config.toml
n_head = 4
n_kv_head = 2
positions = "rope"
attn_scale = 0.125
warmup_steps = 275
doc_mask = false
train_tokens = 175400000
MLP neurons of a small language model. Each row is named by its layer, matrix (gate and up: input weights) and neuron, and shows model dimensions 64-191. Each number is 128 + 24 x the weight over its row's rms, rounded and kept within 0 to 255. Numbers have three digits each. A neuron's up and down rows have the sign that makes its largest values positive.
After each neuron's rows, "fires in" lists the words (lower case) most often at its 100 highest values on Wikipedia text that the model never trained on. A number after a token or word is its count.

L10.gate543:127163182184132147145138144159135152141140138147062152119099134082159131122180141106152095099109113147099095108111117160151133118120124132145114112105160165123151151128111089133140122135140139157141141114128130143104110158149117128139136090121115141152099098140138112095157123124084185170113163137158080149113125148130148114138120142165143109099105114148154143161110165110107112144136
L10.up543:097121176126112145103089088141142118169152141122106147131147132097087106159090151105142127096145099164151127086081104168144066092109126114143167100097162157099110119143098123123116095116124137088082120145105173122135132108117137125109139112117110107141123134108134129125155141155096102156115148123091105131125107171154136155124110140138143108123063131117173110211107141176119115125101
fires in: "some" 22, "red" 14, "sometimes" 8, "other" 8

L9.gate204:187149117144078121110111136155117117123114084114109114112070114124149146092148162093128131106116150113119112145155150126130138131117133169074132139174102159103119107119142124146119138166146108143133136099164155138151088157129109145150138118113097125190127182189151115142120094093103129163137109145141129142143115124148140137107128112093121095118117152168152140115136159132099112126126
L9.up204:143137150138112159100118165163121117131127080110122141122085125140129105124131093129107066141113147076170111130123100105141139133149128161113140140136164133167097101116154109148160108151129145129107094095193167109116123156137163135147169148139135143135133142116119141110115152129099157192147136131100142131132128082127147150102105123126103136142112152137149136113113131136105094162098
fires in: "0" 19, "next" 11, "8" 10, "7" 8, "2" 7, "3" 6

L6.gate574:171154124129169099131159114143150104143096173140129103135143097143153154138129150109117147106130137119107125142111140120094130140138138114141147133121128122126140124122179114111135147095135129185124158164156117129140104090113153097103124112102153138140178105150105116106125152099127174117151176117125140076141100120091146136162089134147101150119163128165142150093103100062099125163167
L6.up574:138138103083151101117131117155114103136103141150169144076123094120133142127118132123104119074113151138145130142098113134095114124132163117133114093132105134121114115133137096132100135154150102116103121151192107134165118130089106133145141116141138145137138106138094147124125103189120111153157169136148091124110173156088142090102096136144133128106118179116143148150094108150098169135105
fires in: "all" 24, "both" 20, "council" 8, "surface" 6, "husband" 5, "battle" 5

L9.gate461:119177145130153127141120121189105119106137131135112104139078158188154142110142121122149094111132105140110116178151109140132149157130156105072104142110125099121106118120130118093162147171118106187107126118139105192135108136125122127102114128159105137116153159172136127161149118170123140123156131125116089135155098118139153127115116139143127135133101125168103155148150118117101147163120
L9.up461:139117121127168123113121122167137138126144152131125101131093125113113176154166077157108128098153111106138118103124141132151108158155153160122149143116120137130105113147142170129129119144132107133091132143134159136122175139139140101155148099166131130085126140159116173110111114140092140119124141130138134130134167183136091130137109169113142145104158125114152122133128164144151126161135
fires in: "this" 29, "total" 9, "first" 9, "is" 5, "what" 4

L4.gate124:143129156158131126127100183088156113146112111126177084102083105127144112117145183139127101139105179113144093088148104149121159131128118133140141087136125141081101092153177117098138173137157135098155134132134174181086092151143142104135097113111158141139146147125115142137107101157138112106085131115145110167171106106114156148153097087110116147097182122142141119136109133096138160147142
L4.up124:120125151120120119115119137138143115129146115129139137087093118146128117103167174118126103137128146114131091107130096119098141118096121125118142089151137109102080091134150111115132167144169140107085132141166148122105098144100161121114123094114158138153105131087091145165124110154115127132117135086150110114161113148104160168126120076080123146110183096185117107130129155115162160162111
fires in: "or" 82, "orbitals" 4

L6.gate7:166146151156106103139156120178150084116120153165099153100115113127102140140146156145105143123142079108140070158151128141131132108112114161079091120124115132125130151124094127084139091145130112118079124146141108179081058131159104118151135116086118138152150110113108143165113138138076083133146116114115142156097089125128106158090098159122096122102104149152163129146128129101133126133125
L6.up7:120114162131107101164119132084127125116140143123114088125143108151095112118136109149144147140080107126126128129119102141101117086125114103120139123156082128150102102124150138088150142088129127158141104152093121142151104152115168100145097126099108103130080140134083125132129152188116137207116135104087149084112110129102129100154069150156100145106095141143144157117139129116088134136129
fires in: "that" 26, "all" 15, "however" 10, "serial" 5, "later" 5

L9.gate628:132138099146124104158145131134118143102083113113133127123129117138144135139121155178112125114139156126140082136097108140126164120124199132124122127125103137117138134137161115128123157150122111164132156113099117133191134121123158125140136110149120119109140118144138126175138141155099135100147165147122158125095143144106101168135148117105143131109133151142142113082137101158116138045171
L9.up628:123159122177103126123115135164101145099162102138126127125086146125123147122167114135125102132106107153126082127131074142109085118121101121103116108127165173129142118175187116108106148162124119106152119095143134142121117112103136114112078140153182136090127123114111106112124182103138092119135132095132112123109104130125093155076109142133117172098119132117124156145194135104088100117120
fires in: "of" 46, "britain" 4, "beta" 4

L9.gate328:129137129180141128153081114147147114098124113118113126141080143140174157162113141113128160141121170104135125127136106116161144161119131121073143095122132124126133107122129107132193132137111081121182099123141104105102135095136152107147067113155115136128193168142102152155119159137099121156177135126117091129111132135111156128125138103156117109108096142138128129123123141141107150159154
L9.up328:133159135141141130103111136165185109146115107105127118117094132133145141105132131107134176141128156175158153134118122074146117111135147114155111101136127160144111083103186096118156127125141127098141118179121115166097162099109141124141080133085071131116106161128140125160125129121172145127132121144102135133109164095116100076125099124187123119125097143135125113149110158166118133140144
fires in: "high" 17, "low" 8, "young" 8, "lower" 7, "old" 6, "yellow" 6

L6.gate663:126143153113138113096125089156097090106144189121096111114112155156148129130129107149119131127090125151125124129116123148140141139145113091137066145153096156134136091131156097108147150148124132143137125105122165112099125140126102086114113138117117110148121149109183171166115116110149101169178178172087138175098106087091105152159159159124123122124134137140089123101094143139118113157117
L6.up663:107136134119112139122118125091165118152169152106137111101121156139108178167155132082159122140124190122137129127134157130146132136156102111130100120145116114104098113134138121131132085214118085122109105163109097172103150141131143115135161145141123128134102150182150117102161112147130131105130119154119120120110114134129119094101131140147116142120116141186152111189158138127087092153149
fires in: "well" 14, "along" 12, "outside" 8, "alongside" 8, "lower" 7, "low" 7

L9.gate434:144151205163145124096142116132119099108116136140128119116079137049136150098156160093120083115109132107138105142103129166101096157130130139145143106114119133113119165156133143149178165114158157157137125131142139155158069158170121110124129125137150135177099158128116126113121134138104133149151134163129136170136154135086141151147149092148100137118107106119152131135127120104140129167152
L9.up434:129136151096143079100105089110105086128126147114134135100102143066139145127151122099119118144062122130135136119143103142125103097182119075114134088116115147149125159158107131128157155114132141097096109159086147125107115150106122150153168119093186118162091160082095144129134122152138145143127157159162140127084164139098127116102142142092090156121116139145115149133163122133143108126112
fires in: "used" 17, "that" 13, "how" 11, "which" 11, "having" 10, "who" 10

L9.gate90:133157117111075097137073113168133152168119121119064114122079114146150169124144131122127128118163173124126145130102159137166140151103094145103154079150098135092144160138129128095128107070145117127133089123135126148100113125174157082101137125098106160157168130154125125097119099123135097116158102136110138138100118132114128123131155153118060119122120124095184122108114138123124127142124
L9.up90:150155134110119127094123104139138123134164127141144116118134098179125126119144094122119143122130142112141103130107099120127080187141147174131091108187128141111124071146144147098129137110159116132109090117158118146077144114117133128104111122143084103115118107125133141122158122137145083126161065174108120092084137100165141154132122193134076134138129136133186160161150148149112098129142
fires in: "isbn" 16, "i" 13, "ireland" 8, "isolated" 6, "it" 5, "if" 4

L9.gate4:140130120136156127113143098176163108095103150147120142148070116112133134151160144133141102137162131101127127122137129153104156158139145114077108169158123126079150181158149094103142175120119152176133096074108114145118087108144132157105137102156136134211118117149069130129129103124141070097136125111138114138126124136136148144149124080118122099105149150153147085115100097107108095120162
L9.up4:110142129132146110106146115149111132133093148137147136143129146129130138141146119138097077183129121097105137115118152159080139134120123093109125166152152107068154140132109086126126162069147141104109107122126140126127115133137158132134156110150148152143127103119118109107109131128132087103091174104085156139144065163137126171152152121114147118099165147154158146102087113082118129119178
fires in: "and" 76, "or" 9, "to" 5

L12.gate579:153149170219123145150146136110161118146101136140183140158124140125138104116170124089134109097142153118120087089125118138146131110064116174120120110153148124141129145101148096131183147108095107154170165096120171125124114120099119103123113106157129124176114130138123107109131102129151108141117133113155101122100096131167161154097153072138144117137141142157149121105138189089116149170169
L12.up579:107126106140114121156159106144082105136115131124144156150141159119123120161169123113109067109109157132131128093115105134131141107106152120128112118120130158138158132089114102153159095095114137172163117107166169095110110113102135122150088140140159099158147165100134057105130129127180142096129106107169101078129132142160179167104128102114198130124154128113142140107128119100173100105141
fires in: "and" 74, "or" 6

L12.gate17:110133143123167141174105175130109132136096062121059141121127166150189169134138083120110107135106089131119148099152125166170159146144125138106093124107153149103136171124088102153182150081152127112109072094093158113112088151141118156152156129084136167094140078155107126139105130124136120163148158101076087113145115123117125165117143117123101119081123154132136133118136123150128129123116
L12.up17:080108132087156161125126137123084153112114117094156138105131124142159170156132129137097164156074145135081146090132113175122138077204099138141111142115165108128122134130112101127158121129119147121098099144111174149121124148135167104141146128142137142115139129153088115131112149120147103142170153105112113126129144130144128165098101074089129132106129160137082128145146101159143134125094
fires in: "that" 17, "the" 16, "for" 14, "and" 8, "to" 6

L6.gate676:122152150157107128134085121089130107153109118129126163136106129177144125124136118153113078146128151096140140128114151116130132196107116119099117076157140146126145102164123116113139160114104157102146150115142147111102098158134155091098125081108113146151174160148104133123166130160148116108153126118100120112151134092139121109112156164166118087118137125106165085140129152152130159104143
L6.up676:098132130118160144117113124128144144163155112113097131091111171101148093116121125136143144146109150092182100120160186116122129093085127133087169126091113122129119113153092108146146157133144131144151136070145130086122104198161173139125138088100138154115145106094148143170181088175142118125138147166156110141143117125086104144153115169110134141108159153151086099110094147125146121145149
fires in: "new" 45, "or" 18, "news" 6

L9.gate219:137149137159132126118101165122182129136095112121111111142120153075110123131121115126126111094119147157128129129102103153141118129094170160140112140128127137089130116113099129153143142133150087153149107152167124123129113094110141106134139123192114124126190122134129138143108167159139145166153141117095077096173120138105131172095127145132127131090139126162114155139115192098102181133141
L9.up219:117109125131102103114118128111146151156061117092135116119150122100073165133154155131095125122110129157137082117142082134108134136162110144132155132106106115105114078076120171154143124108147084107133117140159114145116125091124155124121112133160116103096151128152124109181126162140114129140175117101084117107118110139126122131096120138103117160120134112152103138134118178116138116093185
fires in: "and" 36, "first" 15

L4.gate314:125132159112129111083086139105098101118124083131125119153156138116124148138130152127122163114132096099099134102154162137121122097118116145166144088196118133091121144136125166117147108160122147115119144143131147144161122122144128098119088130104157110142141101086092119122134144132111104160128129092126170137097098177103155099180082105115096166123105097155142136134121117093127132111154
L4.up314:147149139139130091092106142146097102121142155111108207138116176110122148160137142121124135170133105119141086137142183106182109122170095165154123097153157090132132156138085162135139150136119143153102161145149135128126107129143160128115078139116081105137125122099090144169125155149135147150124127129136155112115145147111101138115135111123151170137081103149136102118113148133145089117168
fires in: "which" 88, "that" 8, "what" 4

L7.gate134:124168123137125134160124087134139109143117127136129119123095148141151124147103137151143122107155119083136115146151141160117149143128085144099117099150095142148133101167088154126115119128112160144116147127097138133130080145150175139105150133125089114130145158079084165129130160112133146142148122135099105143147128085111079142148079080157145112127153147095097143106113161072150097140114
L7.up134:126151098144076160123143129148133134171158131110101098098126163126150121132103119116132150146124130082166103167184170114139126123145091158122139107119128113160135102166140149148112155095130156150138143149081104119135106120122147117093168109131092115086158157065109155155133147149187139124150115151039107149116126100092118121128092121131172147111185139149132105124131148099118110129123
fires in: "united" 52, "new" 37, "news" 4

L12.gate486:128148104149103128152075125103140129146135132152102140121151156120120104110116107145111182112119132135084151081137138163159169132133120138133099077145119122126104090156117131111186130080133158153110095098106133136158122118110173122098121145136097147125127109117115118144140117082133093151166104128144107159152153149140131133110096129144115144104169127144129096139139134102102171111163
L12.up486:073123117136124147159088126137115118171139140136107150102142164158119099143162090134122143156150102197127109104155156150126095148121149117121149106120156101103121126130114135134149151136119147103124089137129089101141111116127158111130160149147136168077162107118157139178104159123123197100138140104132082084147122163124177122105115133150188119103117124139108088158113115149132127065122
fires in: "the" 28, "his" 8, "all" 6, "my" 4, "at" 4, "first" 4

L11.gate264:089155152143150150145116155169129106119121130134096145096132095166163189124131103111131154151119141100115087114106069152146088144140165095102160137131123117089118126149157088112130114110142153114129097082091133099160070164137108150111107110170150123105104167161125120164143102150136158101091179093130095133097140144103152108140139141096123100079092138134109127134098137106129130144174
L11.up264:130135099119100097118096116158097147144128121125108138127117129145095155134115151138107146125133113147149141150137147082199106118103121136111173104124159089154181121137140117104111086120121121127104128130162132145136114128129085144130135101131123140080128090102123106130106158132117128103109129164120144110154149145145122167138115096140117105122147128131095129163137137160127095084123
fires in: "of" 32, "after" 11, "during" 9, "summer" 7, "early" 4

L8.gate159:146137107125134139147086119133145127113153114114101146185147176125096111114149133134128061088168099138120119146130128105152125119162135129131107174120147146115096148136130159158121130102081165121128150083092133078146123129131119127104129144142118119148158142125174150157118144098117079137130124128182106129091152116127161112146129178080119144128122110116174090089143129113102129113118
L8.up159:101137135118114141108077189114148147137157133122149088137124086123161139148167112130130134190112129102098107146137178127081186166126105129139127170104098100170105122097112107122120079130145133110092108137124142159127109136113143119141186148093142177140134175135127125105097129150165157111153120176125141154125157191100128136108151123107160130121118055083131093141089150144144121119101
fires in: "out" 28, "member" 11, "outside" 7, "federal" 5, "occurred" 4

L12.gate498:171158097136139105126204106147143130093148136152138135132141153131125107133141107105142100128094102130106171120128105149106114106139132140176107121092125115109121151114123131116137114073095122125125158101119111132098123115127120119161129092152144105106131177150069147158139104145110122136106140132136112119114142129151166182140132146145092132081123139168109134120113144166128102129145
L12.up498:101173122093114126131071125103144135132110137125133079108123219116155173112128108115122160152155082139131133132148144141110116130132132121117146122177132107125101077140119147124124107126157101095153137163127141130117128123139127121124141160132132124122140164123147191149121082165115145151172168078210146130139158149102121132147126121148107135097115157155152142126082130163122118101141
fires in: "it" 50, "this" 18, "which" 9, "what" 5

L8.gate182:149154128134130167138088168138113133140132095127143088056117126063149156155134167122114104096128104117125124114133171148087140161109136134125138107143175138140145143128112145103142105120179145157126107136133135123114096126169093064159134131100124134120143126165118127141127129089101125146151130119100095128092120178146130126131134094145130107103141136131150129078148156148118132137165
L8.up182:123140106141158064113150112092091123089107096124137117116119131133103112139134119098162162125128113126137139154089107122142095136140157115159121137097103109070098113161129120134124095120106176149075141129094148122174146143116097118120095107127087130114089129123100154107166147196131146131136123185122168158115135142113127157084126154104106102135141127127148086124110136111166139138112
fires in: "some" 28, "many" 18, "sometimes" 9, "much" 9, "most" 8, "relationship" 5

L4.gate280:103148145119092137143145140150131114143136144142118113099136168127159132129146129119138151145119099111113132142130143164129168115113116133138156125111146125144125120125149128105093157146101133130146146100115135129100062136074150149124137128139124144110165112126095123139142109135137140160111146130115111137134132123083103116184132126159129119101102103128069141130082170139152177155163
L4.up280:104142144133100133157098161155106087103121121141132099127107153099142156145127123147116131138114136124113125117161164142119117139100147110149128095121111111164099091154130137097147144111144142117122096089143148146130089139098159173148174125104142139116147109148107153123128129093129126131151151115113124163150130086101133114166149103138144131103104140096096136126088120147124182159152
fires in: "it" 31, "she" 26, "but" 20, "this" 4

L8.gate435:164136144154096132131116137159160128142148130102159145111138120091130107136141160101133107123132144105121112099104129125088132161156123113121113056135128107099097161154158125128153186122170098151117139126138158087110090103140112099120111149126079108154107126172139113115126152132115112142121113100132123142146152095124167170114110134173053126121161115149152169108087123094089118133116
L8.up435:140127168139138109116155132100140110130143141141160112157153090116134119117106127138126131119148141149155141105107115120145110115132121100119147101162109137120065112145157111121136127111116116153163113154122189130095142129157117107115108153084100136112070161164179127119137156119110106068074095112125100163116149124158111158131155138094110159124137109145129165151102108124135117134107
fires in: "all" 18, "other" 16, "different" 10, "based" 5, "km" 5, "left" 4

L7.gate123:153152147100126092128112077093100155106104111150121094116141096097156112157132107122113116151105149084168129154100112140153131157117111118124161130122147149093124133126091139138176108135106108122140115111104099152113104152137089108110067143090081146165129162091093120160136148102112106106144115147143131115122139082078112111106123161143121101088134135133134122129114147121128151095147
L7.up123:142156131137100139147130148153139107107170168179138145118114107116117175134112106149137149087146072092118106129131140153148101126110122177150137141146108091135139126154138142086152166134132166137152141157172160147168063135151161158151139119090143107166123111139095125143090138116097177129115131141117137097148129141120140120093115104113151127105127129108142156138119115095144135141140
fires in: "where" 34, "which" 12, "how" 8, "both" 5, "whether" 5

L6.gate12:148148131085147116116103114099106074116100108145149116090105121077137156138132135130122083145157152155189140136117120125122073147142099123153099135161097150146188104127162126125128132110174118117120120129106118163120112113167110113131140146110156123144134100111100157145138134132124147152142120126137067124134156085084121154131130137164127118116126145139158124096149149139129105161151
L6.up12:112121161145163137092093130131116138158100126143115135121122101118140159166107149133102119133139110105117145110141128159105095091122139111131129098117136113108113135169147087163136146060119164115142126150139122107114114144148115148159114090109156143121122132142125163077107151107108101134103191127148135131154135123161119162141138131098109116103119073150175110140107112147140155087148
fires in: "who" 41, "because" 7, "candidate" 5

L4.gate113:141133119129164109159134115110104122142135102139080124110143141112111099151140135130108083127127128100154103104116135128133135147140156119134147139153158092103117143125103175110099122090148139116116142122116134137132068119130164128143163138100078117143153136177143153140098116146122116149123089098125111165173130140135113137142129116135141133130171110095111091134088132149130090141141
L4.up113:091138143121119172124184169115189154144137128106092168083145118152119163121154136099077080099129193123093091134143142150106153139157104189110131129090097131132116138124146113111137119123168146121134089121135104147153104141139164109111143092094129125157158167143112097137134093106132122118126135112086119100092147136117127130127099133118099116139109079161121129127120131111154124137139
fires in: "out" 28, "outside" 7, "over" 7, "control" 4, "all" 4

L12.gate402:139135137151131143163112156125106124182139127153108089140157163146155142112116088121107132152133110157141143146128129185170165148134147079122097118129126104117131135149104092130159137123121166167131098118093130151117078155117118151132134162099138160123152126142148164151111142150140130138128151095163114112121140126140098142144157116120099154111108157130098150116160105131132129160100
L12.up402:116143136145164115136122107138119098179126076110118063106118146128133072100130077125153137111133146096132118138131115146110112189145158139137142131161168143125138189146082129138112123124142169123166117157120147093127131142138148164153155144132142110135157108138125127103082133116176141092135159070112143164146102144143133146145161128121133133110120142156151143134167114129122116142106
fires in: "his" 24, "to" 18, "the" 14, "her" 8, "him" 6, "joined" 5

L11.gate234:174164137161148133114110115145152124134144119150086144173112099098162141045153159123141092142142118161095116135106110159107137116139165080107127104095124156136122148125160142131117153103183142124138153060113106134142105128157120152120103140118085151115106102126086158156159138105140136139099171142125077140153115162127145131129101145146087097120153135148131119099138135167137109107140
L11.up234:174151121086132112158134097111097155139137112132109155147102140163148120128134104133129114128142142176101139106107129118104132108121149112134156117110150139095140100139100119136137124121134149123088114123096162130185116096115129106126090127102076109116135120088136140128183150114165120137156139117149119110151116124096124110100087143117097150113160105151119116144139102191127106094158
fires in: "player" 15, "votes" 13, "candidate" 11, "rank" 8, "lyrics" 6

L8.gate459:134173175092136144121084135115117130139165148149119101102105141122130131113106118109140164126152150134142093102126128169126136079062158149101120114145168142107149111144135086097132132098147121128120095136084097157126096139155110124130166113109113153155145115137101103100127103163114132152097155092092126120135157148103147148147117155170139079094099099143130155123079159107140145145160
L8.up459:141129178102120095175109142113164134112163140107099113124129149115154145126115091136110141144143137137130076139146133128116118121086141139077154156149147107124154121117119093097099139150153140101095114160101104192156139118119126137143119117118112128109111123128132118142157066122139151109089153136101102106156158154091170114119130125141139114159085095119083179182133106149171116184153
fires in: "no" 36, "nominated" 18, "et" 6, "consonno" 5

L11.gate206:149131118136128094168109113113151138120115138156120148140100159060164176134156130117118141110153114123119112105097128152092159166175144131117137102181104128157134110073126107149123115106201147128149111106116128133134109168146113148133093100133136160124175071146096131115093171112151156095103152132156056125153169152128125181117139105101127091116139147149135181149109123135144129162140
L11.up206:109124129114110126127096145107141139130138148120117129096131145151121138126182138115100116101127111107120092148123143133088135084175133126114153179189122142103134125155156168127128079088164158093129121146087121122086108146130152117158100145102161125144118110096128125125087144124114118109090124101105113130148095129116125121116168097118152148121123126145082139144110121104142146145161
fires in: "or" 52, "orbitals" 4, "non" 4

L4.gate363:138137092123123103134095093162142146106109137126140123088137098109158074110087154155135133074110141144105124148115127138106109141129135105087139097115102100146167148124141128144121130112122139130136115124107117145141089082122136112093120147123148126111160112170139116144136123154091092147112178170117160170097129162056183119181108110163138178126114132129109122139098191132148095122156
L4.up363:144123101119109132171108087115168144143096123120120110106121092102095149132102118169163140148122136140140093135117116137134151107152109130166136094151127158124111102151129146102115116087078110134121172111150121139139134151104112120116157124123142125130130149102137153105098145139173167139115140137122112097127106163164121138134116156078120165164138112070153165137138137134084153118142
fires in: "of" 35, "featured" 7, "playing" 6, "contains" 5, "substitute" 5

L9.gate671:123132089136165104159097102117118130154125143135132125153153084153090162140147147105106140097140111108082125169163139131164121131122162147152120135146121106156132134118154123123153100149111106141085122101184147136125120163107119133117159135108142130167143148150131085145154138126147099130123178139103115140126130134152147088135118098103101102119097135138137150123141131103118129173124
L9.up671:137128115135146120099103110109149145129162149118110121124113152163130087117106130132106095127104130141139133091126143100148157115116134081119146066176142116125195134135173164088123086101135161143102109146157131158100130107108146108153105147116111119113176140148134149132124151167150128130117139086110103120119164129149131145187152109138150093135128137138165112131140121121112127115130
fires in: "back" 18, "out" 16, "outside" 6, "middle" 5, "outstanding" 5

L4.gate467:161118132164169138103121134098136137135171109158111163124154132154147121146133165133136136103145101140126123125123162123142067166101071170126133116112135125092152190118130116137147149119140132107172096094111130164151121103134092148126103114102079109106129106168113137143145134126091143117099120134122126150141117133085124107153105142139111136116131112158114156091105140091123128121120
L4.up467:108134140124119132111109124146143127146097146149084123102149102121130175159124124100139102152167129119159101143129131119140125104140106135143157136165192126155126130167125143105138115120148123107080102101151113123119141102164144096111112135152115093137139155145093112138111100153090107098175128127077141142141130149137141118148120117167113116126063103192158144139109103138114157120124
fires in: "which" 49, "series" 24, "century" 15, "cases" 5, "case" 4

L8.gate217:113129153121125106134139121120102118062150140193101119119135121144099162139127134137129113116163099078173130117117115131134135097114114164156145147135090124095108123098135172105135133145118109116079114131127096164139091127152122116128099139086131121157106128144101141148125128140102156153176093117115137139115140129126148101138091103126128086092122096138117139114134158125129177163128
L8.up217:141136110096103089137098124149151106141150117141105151120100123129136157114135138124140126141169129111127157161143100144109119112133114168117134088123113090135105062129165162132129089108145112111109103139153099161093135187139112167136104105143117160133105153127085145147130141160112161119170175136108126094104115135113099123118173140119147125116079085129134148154113172101114148141102
fires in: "which" 82, "what" 6, "that" 5

L12.gate388:146158137169119148118143125120118144091083108121168142165128180173118140119113134137113148143138136122169103174084139153098121141097110142117053140146144127130112114118141152163195140124114154171160122110153145120108135149130139150087121120129140122140097126133151144135140082131151107114124106117149122162129139122143100171153130092103112114126131138164170116109152106128108159142121
L12.up388:124109125127134149109127139124141142152130178125122091118099145121117134128146115108129091164107122113095147125107144118100130157097116139128134100144133116069141112143151127134111136142110165109157161109151078083076130175129137092128125089121132143073107141092147131132163112188154112149116116100116130111088116169200107125140156156151119136143185110116157140148111150098134165115155
fires in: "km" 18, "m" 15, "2" 11, "sq" 8, "mi" 7

L7.gate497:119157141118119105143107139086156114173107109171139135160095167110136120144076182127137132064119107081156153127113144134150142108104103127119129121124109141164141125178140132114112155092150114115120138077122164127117099134163115099104106104114115108115145133158110161153120144180143102110132121156122102126105136103120088083129117095080124099103126156132141080101141119130099118119121
L7.up497:133127142111106170131111170166135089142141148096103115099101117110139137142138070096128126094141086088165131129116152087137123150148146109143178082096128107144159165169135128106122148139129139165117167155133146124101132152121172149119114128119082124122096112147120125142153077156142073131147112124102103148151150099126116133136146142139115125121124102158103158118132143124111145114109
fires in: "new" 40, "moscow" 7, "news" 5

L12.gate200:092127128088106081176116151138138131137124144133120139171096138120115147131103138123142156121150125107158096106136120135133130092100138101087122104124112129086114111145153105151151137098129115132166170100182182140156108147164157144132140126097132161128141119113102102160113128121093134119118166156116132135079104172096147151144095077076154129110124168151134134158153134129126142103162
L12.up200:128113130145100083130132172137126139124110144104153126127127107108116119139149087144088122090103124115185123108090149111100159105111148139113081125108137135116125129164143128141149117127153134130134176105163184108122122146094128122114123132100118097116134078126156105128095104095141143167126101119113187200094155100099188179167137121090153131117141098125150146141116119121130147129150
fires in: "of" 48, "rock" 6, "production" 5, "compound" 5

L12.gate490:131136155155100153157089130126102136125107130140167131133137166104169112119155147093148066129139142133143137115185106143142174123128096130104132116164147133142086151141157078148172126089128158100150118128111147096080103106106140125120136142122151131141132118161099116120111150127159110100143157111160117114130099093153151138127173107113148100110073131113130118114111126127144143081108
L12.up490:097096129101076122094150094135139146133134189135142196159133140154159118159113133131087150155138136127150070117110111166061126138143156095093167134137140150127106128177085114120093140126133151122128097133108117119153099132140171137164142164128124141111146087115132153110103127170115135133152139109118128121158145130122076158155109071114114103126112151152121134104140141088115162100137
fires in: "or" 25, "for" 24, "than" 12, "to" 8, "of" 6, "an" 4

L6.gate530:137130126110107110108132113142141144082075120125132136129117119105118124096072134131136105128143100142134105119108153151105134103131133114137137074171210130130187103116122105108116163117143095131145172119141161121141116123111087087079114148105139147152123116151104097148099127121129115161130121163127144117105116143150105162152099133192079109112122152136180159117143104110108119139090
L6.up530:172156099128120119105088159121138189160134147137128116101106105125131098116119138117128126128120162095119145115103139116112136105156136097125147092120102113114141098149133143104113146167062098163111138128157109108134100112146140140114124094086131119123146137131144113164077123128103121159091150123146130120165135161159143135096141164106147147075144075151165144125140127100095131135125
fires in: "all" 55, "percent" 4

L8.gate4:127157106145126098156118128125150146133126137158099134100156128150107169144128128161139082118147137175133120142169161146083170158117122137112104127167113108087143101190114166089129114140179092152108099105147115147090104115129127122106091108119145141168162126144118121146130112070122169134126141123145147112117098136148163123159085134185139134115143114111104142122121135090114144160160
L8.up4:115129097177127082124101092094132109138113122138123151095154115129123121142153139183132106139123138160126081120118135113126151156149104121117101124100159137113132141140104165088124114122133095129096113125142112112132117114115135117131100119124126128135170150176138149120127126111120133102130119107114144185141132136183118173089114090160102141150119089125167105141149167070152144142110
fires in: "both" 38, "between" 27, "all" 24

L6.gate167:116141130085139102145108135140098132127136110109158153115111116134146161116141158107148135072166180100151142098107120123137179135144119116114096175132130153188078136098131119098171133097143142110109094132121141161164133150126114113094136145122097097160108146137134098128120185137155118140140099142119105114132158119126129090159073134105173106135099123157194160129131116143137115114114
L6.up167:112164106085098103103107116131119156111152134136080121136139119147138097094116093134122120087118135109151101094104134142127138099136092146134165116117165122129088135136117099124141097131153166102148116106155125097107092130119118109119109159097151119097168148101099159160113158135147140168128091091122099141147147084125154164164146107186134165097114104142109096133117126107130123161114
fires in: "under" 49, "out" 16, "outside" 5, "open" 4

L12.gate583:167146136166098198106127166158165179090148159120143135149122110145128149093094171129151152134133092119084095106168154096113155128121130158050135136100192140116117129143153137109108123120152102148081143137140093094114127143117128125134154062104117140126154092151130164157151144163126119082125140146106150131167129107093163100129140140144140104131149087138130123130126174130099178115189
L12.up583:140136150124135128133180118149147135107137145134085152109147170129125145110131122114171149128160120165092102124156183129138138110113145138090101143145146120117149119141130116103125123161159155111065126115120094160122147134099130135113132099117141117108140106142124139116118159151157119075124166094140143102118103101097165139113139161145137134147154122145132140140130105147096165146123
fires in: "no" 34, "novel" 8, "non" 8, "nominated" 7

L11.gate197:114135153114087154116093121106127101118124093161105178153102159131135154127114130167087131114103114131116169098106123123187142101112133132137118137160140085118119110140124153104186139146158108150112130129110114172125147141174120092103143146148129127183169111153110167119146094134104104136147125153159135135145109120088093170106132101114135126120098126157146115139147121131101164121110
L11.up197:127119122121163125107117156130113151154154133098086099115136141147051162138109140095151153125144127139127129094139128108125121059131149162164134099094144096131109110116106162073146085109167132178128156107155121128127149111100129109164134137163098105113162107119137189153125129092115128141116128101122090160149111121087151173166115140154138168129134086111148087131128153156153124131134
fires in: "however" 26, "this" 8, "later" 7, "and" 5, "that" 4